config.yaml
num_hidden_layers: 8
hidden_size: 768
num_attention_heads: 6
num_key_value_heads: 1
head_dim: 128
intermediate_size: 2048
vocab_size: 32000
hidden_act: "swiglu"
norm: "rmsnorm"
norm_place: "pre"
norm_eps: 1e-06
positions: "rope"
rope_theta: 10000.0
rope_fraction: 1.0
qk_norm: false
attn_scale: 0.0884
bias: "none"
tie_word_embeddings: false
parallel_block: false
init: "normal"
init_std_qkv: 0.0156
init_std_o: 0.0
init_std_up: 0.0156
init_std_down: 0.0
optimizer: "muon_variant"
learning_rate: 0.00784
lr_mult_o: 3.0
lr_mult_down: 0.7
lr_head: 0.00415
max_grad_norm: 1.0
warmup_steps: 200
schedule: "wsd"
decay_fraction: 0.692
decay_shape: "sqrt"
final_lr_fraction: 0.1
batch_tokens: 131072
max_seq_len: 1024
doc_mask: true
train_tokens: 1066000000
max_steps: 8133
dataset: "wikipedia_en"
MLP neurons of a small language model. Each row is named by its layer, matrix (down: output weights) and neuron, and shows model dimensions 448-543. Each number is 50 + 12 x the weight over its row's rms, rounded and kept within 0 to 99. A neuron's up and down rows have the sign that makes its largest values positive.
After each neuron's rows, "fires before" lists the tokens most often just after its 100 highest values on Wikipedia text that the model never trained on.

L2.down1001:43 34 32 48 38 51 48 60 33 50 65 42 65 62 57 46 53 39 83 41 41 46 38 55 60 39 54 41 49 57 55 62 51 65 51 51 59 39 41 44 56 68 38 19 42 46 62 47 53 58 20 31 50 33 54 60 61 55 40 73 46 40 66 39 62 44 57 36 52 71 53 44 64 56 53 71 49 21 44 41 43 16 48 60 50 42 56 19 46 69 49 52 65 60 43 40
fires before: "-", " ", " |", "\n", " -"

L2.down1638:72 44 48 61 57 55 45 44 46 54 09 65 35 40 26 46 58 54 47 44 54 39 51 36 49 60 37 44 51 57 53 69 71 67 55 42 50 50 50 52 71 42 44 47 51 60 25 61 51 37 68 42 69 59 55 57 31 52 47 46 37 61 51 30 63 50 56 50 53 43 24 37 66 29 43 41 58 66 73 66 38 50 55 62 70 55 71 58 66 40 52 52 64 72 47 43
fires before: "\n", " as"

L2.down71:45 45 57 45 45 56 39 71 44 37 60 47 46 23 53 45 61 49 68 47 42 54 28 63 60 37 55 44 45 55 47 50 64 54 47 35 59 56 58 49 49 46 64 44 48 51 59 54 62 50 45 36 43 49 43 62 63 52 33 42 62 46 36 80 67 38 29 53 67 26 35 60 43 51 42 58 41 36 63 59 50 57 73 65 43 43 48 31 57 37 32 46 44 51 56 36
fires before: "==", " to", " ==", " (", "\n"

L2.down1029:51 40 55 60 70 58 64 49 52 50 58 49 35 45 62 38 46 34 62 22 40 34 39 31 50 55 48 43 56 58 31 59 40 62 71 56 45 69 56 56 34 42 28 47 51 38 31 51 56 30 30 39 43 61 35 49 78 63 38 61 62 59 31 64 50 58 41 77 42 62 85 72 80 44 39 43 44 57 35 41 51 47 47 67 62 36 43 43 47 51 41 53 48 33 37 61
fires before: "s", "t", "m"

L2.down626:55 28 48 48 51 47 45 22 55 39 52 47 33 74 58 33 52 45 60 28 41 52 55 39 53 55 56 36 28 49 40 20 53 56 62 44 56 23 37 27 62 41 78 39 33 52 62 42 49 49 44 55 50 63 46 46 46 46 64 49 38 27 52 48 43 65 40 50 61 46 48 57 41 55 46 47 43 52 30 37 53 42 27 69 53 50 67 51 69 67 50 50 74 34 30 48
fires before: " in", " by", " on", " to", " as", "."

L2.down17:69 34 57 57 40 44 45 61 22 43 52 39 33 51 33 56 32 54 68 50 51 43 48 44 57 31 50 44 67 36 49 64 41 53 47 30 63 52 25 44 57 52 46 44 54 49 63 59 38 50 66 63 66 44 50 45 50 26 66 65 58 45 55 39 37 40 71 38 49 37 59 56 57 54 60 72 36 43 39 43 63 41 53 61 60 39 64 52 50 43 46 54 65 40 47 54
fires before: "\n"

L2.down1532:57 52 48 54 47 53 66 66 48 55 63 67 44 51 45 52 55 53 59 34 52 32 54 39 47 54 49 51 38 27 37 43 35 68 42 46 47 34 38 42 27 65 48 45 57 64 32 41 60 48 55 53 48 56 55 40 29 37 60 45 49 62 56 67 66 56 47 49 40 42 49 35 43 58 46 55 53 48 45 52 49 59 51 66 46 57 38 40 23 36 44 45 41 47 56 70
fires before: "\n"

L2.down1105:77 34 49 52 61 42 55 22 66 39 37 55 43 58 49 54 49 52 66 46 28 31 44 45 44 51 45 45 51 47 43 28 47 52 50 12 50 51 36 80 52 50 44 43 46 45 40 40 47 49 59 51 44 43 44 57 58 53 36 52 28 53 51 38 52 49 37 57 58 59 46 49 30 37 31 64 53 59 24 65 39 56 55 58 43 62 37 56 50 49 40 62 40 39 65 31
fires before: "\n", "-"

L2.down910:42 35 76 38 57 65 63 50 46 48 61 50 49 74 64 61 67 60 52 65 27 59 59 67 55 32 46 63 28 55 38 52 41 47 33 43 53 35 52 49 46 51 51 67 55 31 56 65 55 55 53 39 57 46 76 54 43 60 49 35 46 58 46 50 52 58 39 58 45 72 72 66 48 42 51 51 57 45 50 56 42 50 64 42 49 54 61 48 50 37 42 56 56 43 51 77
fires before: "\n"

L2.down182:50 20 74 50 48 67 54 29 60 32 49 61 52 53 47 38 38 37 42 47 47 54 38 52 52 50 60 55 46 54 52 40 32 46 41 64 53 40 55 66 45 50 29 72 46 51 50 63 46 66 33 51 38 36 46 75 66 30 52 48 63 42 45 58 42 48 53 47 72 42 41 47 43 26 52 62 44 53 51 31 48 52 58 34 62 51 32 47 43 31 48 68 49 57 53 27
fires before: " the", " their", " which", " them", " his", " residents"

L2.down124:47 46 64 57 48 33 61 44 26 69 57 72 42 42 39 47 62 68 64 66 52 51 34 64 44 74 48 59 53 53 42 69 61 64 66 66 65 26 65 63 51 38 72 45 37 44 52 73 47 46 55 61 39 57 34 45 70 49 69 54 43 57 71 48 42 33 45 47 54 56 53 38 64 59 46 36 40 47 47 55 27 56 45 66 65 59 44 36 50 50 63 39 79 53 46 70
fires before: "-", "\n", "|"

L2.down281:57 57 62 50 61 52 26 45 48 55 32 56 53 32 44 47 33 37 27 40 44 44 53 55 41 23 63 43 54 32 46 43 18 44 38 54 54 41 32 62 47 51 37 43 46 52 48 34 67 51 63 49 48 77 50 59 70 49 49 41 64 48 46 58 67 42 44 41 55 50 40 33 54 47 59 67 42 60 39 38 51 32 42 54 52 28 42 46 25 37 26 25 43 46 60 55
fires before: "\n"

L2.down377:71 67 29 49 60 33 34 60 28 52 68 47 55 43 49 54 63 47 60 49 52 35 39 45 53 47 48 37 62 70 66 72 64 64 39 46 81 51 48 67 53 58 75 56 41 58 59 52 38 45 56 39 41 38 64 44 52 67 48 53 64 50 45 65 46 33 55 46 48 45 58 64 43 34 38 45 65 34 55 56 35 31 50 62 45 51 67 59 41 56 59 39 62 54 46 52
fires before: "-", "\n", " ", "|"

L2.down92:43 19 71 56 34 38 50 31 66 39 56 61 55 46 39 51 43 66 43 48 29 47 36 62 50 70 46 74 29 40 51 44 49 51 43 37 48 36 39 33 36 53 43 64 68 41 53 76 32 38 52 56 49 57 42 39 77 51 48 56 35 48 47 53 48 68 58 54 48 39 33 51 28 37 56 64 64 57 43 21 49 25 58 63 46 24 30 57 50 39 64 51 57 47 31 58
fires before: " |"

L2.down1033:64 49 43 29 35 71 30 33 65 47 56 61 60 44 46 31 58 55 49 62 49 59 55 50 46 39 42 45 50 51 40 47 30 68 34 59 45 54 54 56 84 32 27 42 54 43 56 74 42 51 43 49 39 66 53 54 50 53 51 57 48 49 39 56 55 45 50 51 65 49 37 76 54 65 43 54 46 56 65 48 32 66 42 43 56 61 52 31 39 47 72 57 69 50 53 42
fires before: "-", "=", "sley"

L2.down212:79 40 46 57 52 36 62 57 32 51 34 52 46 49 33 71 49 52 64 39 27 52 48 34 50 61 53 47 46 44 39 55 41 50 63 36 64 46 73 35 50 62 64 55 46 64 53 52 46 48 45 67 29 60 49 75 59 53 41 57 73 45 45 49 45 42 60 25 50 38 41 53 40 47 33 51 59 31 44 64 46 37 75 51 26 39 34 54 49 50 45 48 21 48 36 52
fires before: ",", ".", " of", " after"

L2.down1925:43 40 52 39 69 56 48 37 66 60 45 32 58 37 43 58 44 19 38 49 41 54 59 40 68 40 50 66 66 31 34 39 64 57 37 75 50 38 48 53 56 51 50 36 66 50 42 60 54 60 36 53 44 65 35 42 50 50 43 68 66 30 62 71 44 52 68 58 58 39 39 48 38 33 56 55 50 35 49 55 62 68 47 73 57 59 44 54 38 29 50 48 81 71 40 26
fires before: " |", "==", " 1", " life", " ==", " 5"

L2.down691:59 26 52 37 52 22 45 51 36 62 26 62 38 74 28 49 52 46 70 48 41 47 57 48 38 38 42 65 67 42 43 54 66 54 40 57 65 51 52 42 64 29 59 60 42 50 43 39 47 57 61 63 67 51 61 55 50 49 41 31 43 48 59 50 76 40 54 55 76 70 31 64 68 41 44 69 56 46 40 44 51 64 41 42 61 62 55 61 43 59 58 33 78 64 55 58
fires before: " the", " as", ":"

L2.down1635:57 60 65 46 42 53 67 51 29 57 53 56 51 41 60 38 43 54 41 54 52 62 50 46 45 78 53 43 71 44 44 50 47 52 47 60 48 45 59 55 54 54 52 63 42 54 38 26 45 49 59 60 64 68 56 75 36 49 33 56 53 56 25 35 30 53 40 52 67 55 37 58 50 38 48 72 33 68 43 43 45 68 43 41 43 57 59 36 59 49 56 28 51 62 50 42
fires before: "\n", "=="

L2.down457:42 26 48 42 50 34 49 43 49 62 42 42 46 54 24 39 48 36 46 43 43 49 60 27 63 51 47 47 57 56 45 42 73 52 60 66 45 59 63 55 57 61 52 50 63 59 40 51 68 54 35 69 40 57 65 68 59 41 55 49 66 38 49 60 43 70 41 64 59 60 34 53 45 40 53 46 42 56 57 48 53 68 40 53 33 78 54 65 56 47 47 62 45 49 32 37
fires before: "|", "|---|---|", "\n", "|---|---|---|", "|---|"

L2.down1659:60 71 55 41 70 32 49 45 51 31 44 49 73 43 50 42 64 41 58 61 72 54 53 53 62 61 63 64 54 59 59 50 45 46 68 56 54 51 52 54 67 71 48 33 61 59 63 55 45 52 46 46 50 56 56 68 53 43 61 50 43 61 37 46 55 57 73 42 54 48 41 63 68 48 53 29 56 62 42 40 45 60 55 79 41 64 53 66 46 42 66 32 55 55 55 56
fires before: "\n", ".", " ", ",", " to"

L2.down299:29 38 49 52 56 25 74 54 58 50 43 59 39 33 28 50 57 59 26 47 48 49 28 47 57 44 79 57 56 47 55 30 59 56 49 50 68 49 43 63 46 55 72 47 68 50 58 38 41 48 60 59 33 59 46 28 37 70 43 44 47 50 49 42 41 50 50 45 55 48 43 28 54 35 60 28 27 44 57 56 36 73 36 43 57 66 63 29 36 49 16 55 19 48 55 44
fires before: " |", " yards", ","

L2.down1983:45 65 44 41 48 47 48 48 40 49 35 62 60 36 57 63 62 50 54 59 53 24 30 34 67 60 65 41 54 33 54 54 86 67 33 62 72 46 35 70 32 60 61 47 43 38 84 32 45 48 47 61 63 67 41 38 42 56 45 67 44 47 32 57 52 23 35 52 70 45 63 55 53 52 37 58 49 44 63 57 55 49 31 50 44 64 51 22 44 38 65 47 42 43 46 26
fires before: " |", " (0)"

L2.down733:44 26 51 58 30 58 52 80 45 53 45 55 33 56 54 16 68 52 62 46 36 33 58 57 47 59 51 45 58 42 56 22 64 53 39 47 69 34 58 51 31 43 46 56 22 74 44 71 53 09 78 70 53 47 49 60 55 63 58 41 62 63 52 42 23 51 46 70 50 45 65 47 64 53 69 37 56 28 62 61 62 41 48 50 37 44 55 70 60 46 72 51 50 51 61 60
fires before: "|", "\n"

L2.down560:77 38 33 55 59 62 35 53 59 48 47 53 51 68 59 39 59 40 47 39 54 55 47 45 78 50 50 71 49 57 74 37 31 65 38 46 44 47 38 67 54 53 41 60 56 54 49 66 40 59 45 56 35 61 44 51 46 53 48 46 64 58 44 47 47 44 71 55 60 54 46 35 36 31 36 68 23 57 56 59 52 46 50 39 43 36 43 34 51 55 76 34 25 75 39 49
fires before: ",", "\n", " (", " century"

L2.down801:47 48 57 52 69 47 36 27 46 38 54 41 72 61 44 55 35 47 66 55 47 53 31 32 59 24 59 51 57 60 45 55 28 41 70 52 33 54 34 50 63 48 58 38 44 43 41 45 59 50 55 52 56 62 54 46 36 52 35 55 49 61 42 56 49 62 44 46 56 57 47 21 60 56 65 49 52 40 54 32 49 54 30 57 41 38 61 43 33 67 71 72 52 47 42 65
fires before: "|", "\n"

L2.down650:51 57 62 39 48 28 45 46 62 26 38 65 47 57 34 57 61 46 46 58 48 59 60 70 51 49 44 51 70 72 29 36 48 48 43 43 36 51 47 58 51 53 48 32 44 60 29 56 44 54 49 63 47 55 35 52 55 51 54 58 36 42 69 31 40 57 63 24 59 63 48 42 44 60 47 52 52 30 90 74 64 41 58 36 50 53 42 57 56 53 35 44 59 33 38 48
fires before: ",", ".", " of"

L2.down1605:43 61 34 37 50 65 47 47 71 47 75 39 68 43 65 40 62 59 61 55 43 43 42 60 47 56 65 58 46 35 50 44 37 56 61 64 69 32 40 68 51 49 60 54 56 42 61 73 46 58 62 48 46 61 49 50 52 52 56 65 41 41 60 31 77 53 50 47 59 55 46 49 53 39 48 62 46 59 63 53 47 44 32 61 68 45 52 35 54 46 78 46 75 44 52 44
fires before: "\n", " by", " in", " a"

L2.down653:63 31 46 42 61 62 69 52 63 47 45 73 47 42 36 61 44 46 50 52 18 22 56 65 55 49 44 68 65 66 30 51 54 54 37 67 32 68 36 47 67 41 54 55 51 50 37 67 59 39 33 63 32 39 53 50 64 66 47 45 35 54 57 21 43 64 50 66 63 51 63 63 36 82 46 47 54 48 37 44 45 39 49 49 46 64 61 33 46 49 43 52 51 59 51 46
fires before: "\n"

L2.down1319:45 39 56 71 39 59 75 40 28 43 54 39 46 54 34 55 40 37 63 67 47 59 48 50 55 72 42 45 45 47 64 56 42 40 67 59 59 34 35 64 61 49 13 38 64 35 30 41 71 59 42 36 60 66 64 49 29 70 48 52 58 70 72 40 32 59 57 43 47 54 37 36 59 31 49 29 57 26 62 43 53 62 60 62 47 46 60 36 48 39 50 50 48 49 46 63
fires before: "\n", "ite", "---|---|---|---|", " "

L2.down1043:70 56 64 35 55 52 59 51 40 42 49 53 55 48 56 55 65 58 63 57 41 44 59 51 55 63 56 46 47 49 49 44 41 43 69 45 56 43 32 50 49 39 60 53 40 54 57 42 48 46 34 50 45 54 40 67 51 35 31 57 38 58 49 29 51 36 76 54 56 55 45 51 35 44 45 47 68 45 45 60 35 76 55 33 73 57 43 78 69 55 62 50 38 58 64 50
fires before: "\n", "-"

L2.down1202:42 19 77 54 52 67 55 40 58 34 63 64 49 37 48 29 19 52 41 52 49 56 60 43 59 53 54 41 64 40 38 53 65 29 59 48 50 52 57 41 49 63 56 53 35 42 30 63 50 56 60 56 69 49 37 35 61 30 36 41 61 61 46 68 48 66 43 35 45 46 53 63 55 58 54 39 35 28 56 41 54 56 50 74 57 34 57 51 56 63 53 46 44 73 59 68
fires before: "==", " and", " life", " ===", "==="

L2.down1370:43 31 62 54 64 53 51 37 39 65 58 45 39 54 48 41 35 38 69 44 69 41 57 47 53 61 52 34 25 33 63 35 59 56 63 69 68 41 37 73 74 48 68 58 71 55 64 55 59 48 56 49 61 55 53 60 43 42 37 36 42 56 35 56 45 27 54 43 53 29 43 55 48 31 55 20 49 50 38 40 69 67 60 39 53 59 60 33 44 46 50 52 54 47 66 58
fires before: " |", ";", ")", "th"

L2.down1969:59 59 32 44 22 62 31 49 45 42 50 57 51 32 32 47 39 51 69 74 69 33 55 70 26 53 51 57 37 38 57 46 47 34 50 48 60 64 40 51 40 59 53 41 76 46 35 54 35 71 53 55 49 56 46 63 51 53 42 57 58 43 44 47 45 55 51 50 95 51 46 48 51 62 44 44 59 55 51 54 64 52 54 37 67 83 54 52 48 66 63 41 49 08 30 49
fires before: " were", " are", " was", " of", " is", "=="

L2.down1800:39 61 38 32 49 28 34 50 55 29 56 52 49 67 54 68 60 61 63 61 43 64 60 54 45 55 55 48 50 38 43 44 59 55 49 47 59 52 56 64 50 58 42 57 38 65 49 49 64 38 55 57 41 70 39 58 55 59 45 73 40 63 51 51 37 48 38 71 41 50 56 60 65 53 63 41 60 58 69 40 46 67 54 40 47 49 33 63 57 43 41 52 65 63 37 61
fires before: "\n", " ", " The"

L2.down305:47 58 51 45 58 46 47 55 48 58 57 56 18 57 39 44 48 55 43 54 54 48 46 26 41 57 53 52 82 50 24 41 61 45 55 44 44 47 30 51 61 35 59 47 51 57 54 46 51 49 69 54 57 55 55 65 42 27 40 44 62 40 45 54 50 42 57 28 47 34 64 58 38 36 61 37 57 47 54 31 45 54 59 38 52 57 71 53 47 52 59 53 38 68 36 35
fires before: "-", "\n", "la", "|"

L2.down2044:56 48 47 53 50 56 73 58 28 58 52 59 51 26 44 50 49 49 19 48 43 50 43 59 74 75 39 57 40 46 72 67 50 41 45 57 72 49 50 50 50 50 47 42 37 50 52 47 63 68 53 62 40 22 47 72 50 50 26 39 39 17 24 43 39 43 72 74 58 63 58 65 50 55 46 31 42 35 38 48 55 51 46 54 51 60 56 61 63 53 49 56 40 68 67 44
fires before: "\n"

L2.down976:44 66 58 41 46 55 54 62 47 73 54 53 34 58 52 65 41 62 59 49 51 74 62 51 55 39 69 43 43 35 49 37 53 62 72 62 64 69 46 50 35 47 17 61 30 70 52 33 65 54 49 68 54 44 23 50 40 61 44 66 56 56 42 45 51 42 32 54 59 35 49 47 48 21 55 40 43 61 30 58 41 43 48 54 42 56 54 43 54 37 53 57 50 23 29 36
fires before: " was", " is", " has", " had", "'"

L2.down1476:43 41 69 45 69 65 67 65 56 35 53 44 46 56 63 55 48 52 43 57 64 41 69 57 34 25 60 47 39 30 47 49 37 63 67 51 75 65 70 57 44 56 49 47 58 45 33 76 68 56 54 66 61 37 35 54 26 43 45 31 50 25 27 49 44 38 40 37 67 59 48 32 55 59 59 34 53 39 37 37 45 62 53 35 52 60 73 50 30 75 55 55 29 79 43 61
fires before: "\n", "---|---|---|---|", " |"

L2.down138:65 50 69 43 38 48 75 59 49 48 81 51 32 39 60 77 59 42 46 63 40 52 53 22 80 65 51 48 55 51 54 44 58 65 50 45 52 52 53 48 46 47 63 54 42 24 60 28 56 51 75 72 70 39 37 51 61 63 20 67 47 37 63 42 50 55 44 60 56 53 41 56 60 46 24 62 46 42 62 37 57 63 48 71 34 52 56 50 60 32 48 31 65 45 39 58
fires before: "==", " ==", " life", " the", " it"

L2.down1577:71 34 40 16 59 35 56 40 64 67 63 53 20 56 65 52 59 56 72 41 35 64 32 40 50 72 56 41 62 48 63 62 55 57 51 36 49 44 65 67 52 48 57 60 30 33 61 81 70 64 63 64 53 44 66 52 69 46 50 48 44 57 58 70 49 32 38 69 23 51 33 43 37 49 40 53 43 53 44 50 68 51 60 68 52 63 46 45 47 71 54 55 49 35 44 40
fires before: "\n", " "

L2.down1229:50 38 40 66 35 72 48 65 26 58 51 30 50 49 56 57 57 54 39 75 39 60 66 82 54 77 42 55 45 46 35 61 45 74 36 37 44 49 46 43 56 70 43 44 57 64 70 38 74 68 60 42 39 54 41 56 38 43 34 50 47 42 42 52 53 51 64 66 50 32 62 47 66 52 52 43 62 38 31 39 42 40 27 67 39 50 53 51 41 42 71 73 34 36 36 50
fires before: "==", "s", "===", " =="

L2.down345:77 57 78 41 59 55 44 58 58 42 54 56 41 55 31 49 41 43 34 44 41 52 48 34 69 63 42 50 46 51 48 46 55 57 39 42 61 44 57 37 63 73 52 50 40 71 70 52 39 51 68 23 60 56 37 50 48 51 53 52 60 45 39 43 49 39 75 60 57 56 63 50 49 29 63 62 51 44 77 63 59 51 55 52 59 60 37 65 56 50 56 42 55 64 63 40
fires before: ",", ".", " in", " |", "=="

L2.down1460:61 66 47 75 42 56 51 39 38 59 49 66 46 68 54 55 37 28 59 60 37 41 66 46 72 59 45 31 35 58 54 61 53 47 46 48 51 49 64 47 49 56 51 54 55 26 56 67 38 35 48 51 52 41 71 64 73 42 54 65 41 67 39 45 53 72 43 26 58 45 27 22 50 51 45 55 51 41 59 48 59 55 67 52 41 48 71 64 56 53 49 41 35 50 52 28
fires before: "\n", " "

L2.down1593:41 61 65 79 70 69 52 68 62 43 49 48 65 45 64 42 60 62 56 71 37 68 52 50 56 59 53 58 55 54 56 37 54 64 51 52 73 57 49 50 46 61 59 51 39 46 45 50 40 44 48 57 31 37 66 46 44 49 37 48 37 56 63 49 29 33 38 35 38 45 47 52 30 38 47 51 38 56 50 43 41 37 32 33 62 72 64 53 44 56 54 63 48 49 59 52
fires before: "|", "-", " ", "\n", "2.", "3."

L2.down1327:46 39 43 42 47 61 72 55 30 44 47 47 55 70 29 17 66 45 50 44 77 53 31 35 33 46 62 54 55 68 29 32 48 47 31 60 60 78 47 37 57 48 62 38 55 38 55 38 33 37 36 50 57 46 56 53 46 46 49 46 46 71 49 25 41 62 65 59 65 39 41 36 47 47 66 54 47 37 77 47 57 57 50 52 64 36 60 32 38 33 37 52 31 44 55 66
fires before: " |"

L2.down1087:57 47 69 23 42 54 60 58 40 42 49 47 33 52 48 26 56 46 60 37 54 44 53 63 39 25 27 32 54 49 42 46 46 44 54 50 70 41 54 36 56 23 47 73 46 49 47 48 35 43 53 48 41 48 81 59 59 57 46 31 37 24 61 40 38 39 70 44 42 38 35 59 57 44 42 54 60 53 63 65 38 50 69 53 57 59 53 49 58 52 48 51 57 55 51 30
fires before: "\n"

L2.down829:50 42 40 52 54 54 56 50 67 37 30 58 78 49 47 62 40 60 40 48 35 67 60 45 46 56 57 55 33 62 48 65 49 67 53 66 45 46 56 52 55 24 45 49 57 32 62 59 61 47 30 39 37 62 49 59 35 60 45 41 72 50 71 44 55 55 44 50 62 66 51 56 30 50 58 55 63 40 28 55 58 50 43 60 63 59 42 49 24 39 45 44 51 49 39 48
fires before: "s", " the"

L2.down838:34 55 54 39 46 41 36 42 55 29 54 52 80 52 54 46 52 29 40 70 66 55 58 55 54 61 39 43 73 54 55 54 40 41 44 39 32 45 44 41 30 42 61 50 38 44 41 52 35 26 28 64 54 67 52 36 51 61 34 57 71 58 60 55 70 62 41 65 28 68 42 60 63 63 32 73 64 54 54 70 62 40 46 71 47 53 63 44 36 72 53 52 53 39 46 59
fires before: "s", "m", "anga", " version"

L2.down1817:41 60 56 34 55 62 67 36 69 63 52 47 38 70 46 57 53 46 51 62 56 60 65 27 49 73 44 33 44 36 34 67 45 33 25 46 55 61 64 38 33 66 55 61 69 58 77 50 63 58 69 51 43 33 66 34 66 38 46 48 70 59 54 32 43 47 55 23 38 59 47 32 36 35 60 24 61 51 56 78 49 47 31 59 48 54 31 44 24 72 52 35 54 54 63 52
fires before: " of", " in", " by", " to", ".", " from"

L2.down1355:45 40 55 55 63 44 58 54 32 33 53 42 53 53 68 61 38 55 45 54 32 40 37 38 57 40 47 61 67 51 50 53 22 39 50 43 70 40 55 27 43 70 57 55 46 76 56 53 40 67 49 68 76 49 52 50 51 48 64 54 41 54 51 71 45 70 41 37 60 46 32 31 29 60 58 51 60 45 56 51 71 56 46 56 77 65 67 60 47 60 64 32 53 39 32 69
fires before: "\n", " and"

L2.down49:55 68 50 38 44 57 70 56 31 51 68 33 56 51 31 38 31 58 73 30 47 44 32 49 53 63 45 27 40 50 55 40 38 63 73 39 53 53 57 38 33 45 39 53 47 57 62 42 37 40 48 71 54 21 33 52 39 32 45 51 40 48 28 43 52 61 30 47 64 57 47 32 42 59 44 35 38 59 25 38 33 44 34 59 47 37 80 61 38 31 53 93 56 71 57 42
fires before: ",", ".", " and", "'", " was", "\n"

L2.down226:46 48 46 36 64 53 47 47 57 48 38 33 58 48 49 48 62 64 21 62 36 53 39 79 46 44 62 60 36 53 58 35 43 65 63 63 31 50 55 51 43 54 46 51 47 50 69 53 59 49 54 46 29 59 66 44 50 48 47 56 52 39 46 46 57 42 44 60 45 37 46 72 45 48 53 53 48 37 23 44 45 30 32 48 40 58 60 54 42 59 51 50 65 46 48 77
fires before: "\n"

L2.down682:55 47 52 70 54 50 25 60 37 45 42 50 54 61 52 92 48 70 51 85 48 50 77 48 50 29 39 63 48 44 51 56 46 40 61 46 58 61 55 58 51 66 48 38 38 55 42 32 46 50 47 63 49 58 47 63 69 49 46 49 61 53 54 46 64 41 41 58 42 59 32 66 45 54 53 55 51 42 43 51 39 42 52 46 63 44 50 56 40 71 40 55 47 58 60 42
fires before: "\n", " "

L2.down1835:40 31 42 62 48 61 60 66 46 49 52 52 60 47 57 32 41 48 34 50 76 43 48 48 55 43 65 66 58 55 38 21 54 35 52 54 46 52 61 55 52 35 54 51 29 54 30 68 50 49 45 52 57 62 70 37 60 36 55 20 73 40 35 47 34 39 67 51 51 63 33 66 36 38 35 52 43 39 61 50 44 43 45 51 58 46 35 48 41 38 60 52 56 65 60 59
fires before: ",", "\n", " "

L2.down83:60 47 26 41 41 57 41 55 61 46 59 62 48 44 47 60 45 59 57 37 54 40 76 41 37 58 50 58 63 47 40 62 46 54 50 47 49 48 67 55 47 48 35 47 50 43 41 59 23 53 33 38 61 52 59 44 34 54 45 48 48 61 71 46 54 56 59 42 53 48 46 70 74 57 51 40 59 52 69 49 51 56 45 46 55 44 39 45 47 55 45 57 50 59 43 43
fires before: "\n", "-"

L2.down1701:45 34 44 54 68 52 54 52 51 60 23 61 52 47 56 48 75 75 49 30 65 40 50 61 60 62 42 43 49 59 57 54 61 43 47 57 53 33 61 60 41 59 65 62 56 51 51 50 64 39 51 61 62 39 56 55 68 26 38 42 62 58 40 59 71 37 48 49 50 52 63 73 46 34 72 63 34 61 40 48 38 62 29 45 50 49 68 61 47 38 63 57 40 61 39 45
fires before: "\n"

L2.down652:44 63 76 41 63 61 37 45 45 42 52 47 52 52 52 46 48 47 43 49 51 71 52 53 53 69 36 33 68 45 37 39 45 59 60 36 26 60 42 42 51 54 56 60 30 27 28 36 50 39 63 61 40 40 57 62 43 40 56 62 58 35 53 54 32 29 48 57 58 61 59 59 62 36 68 60 54 31 41 67 38 49 32 47 60 53 78 63 51 83 36 63 48 49 47 46
fires before: "\n"

L2.down1698:48 56 55 64 29 36 62 48 59 67 57 18 55 55 60 38 40 38 40 36 55 52 36 52 56 52 50 69 39 68 38 47 40 37 29 45 43 54 51 68 41 53 65 43 31 62 30 51 48 69 62 77 33 51 45 67 59 39 59 59 60 61 44 59 51 50 44 52 44 56 63 50 47 41 39 29 58 65 29 55 57 44 38 56 55 62 41 43 42 45 47 53 54 55 31 66
fires before: "s", ",", "\n"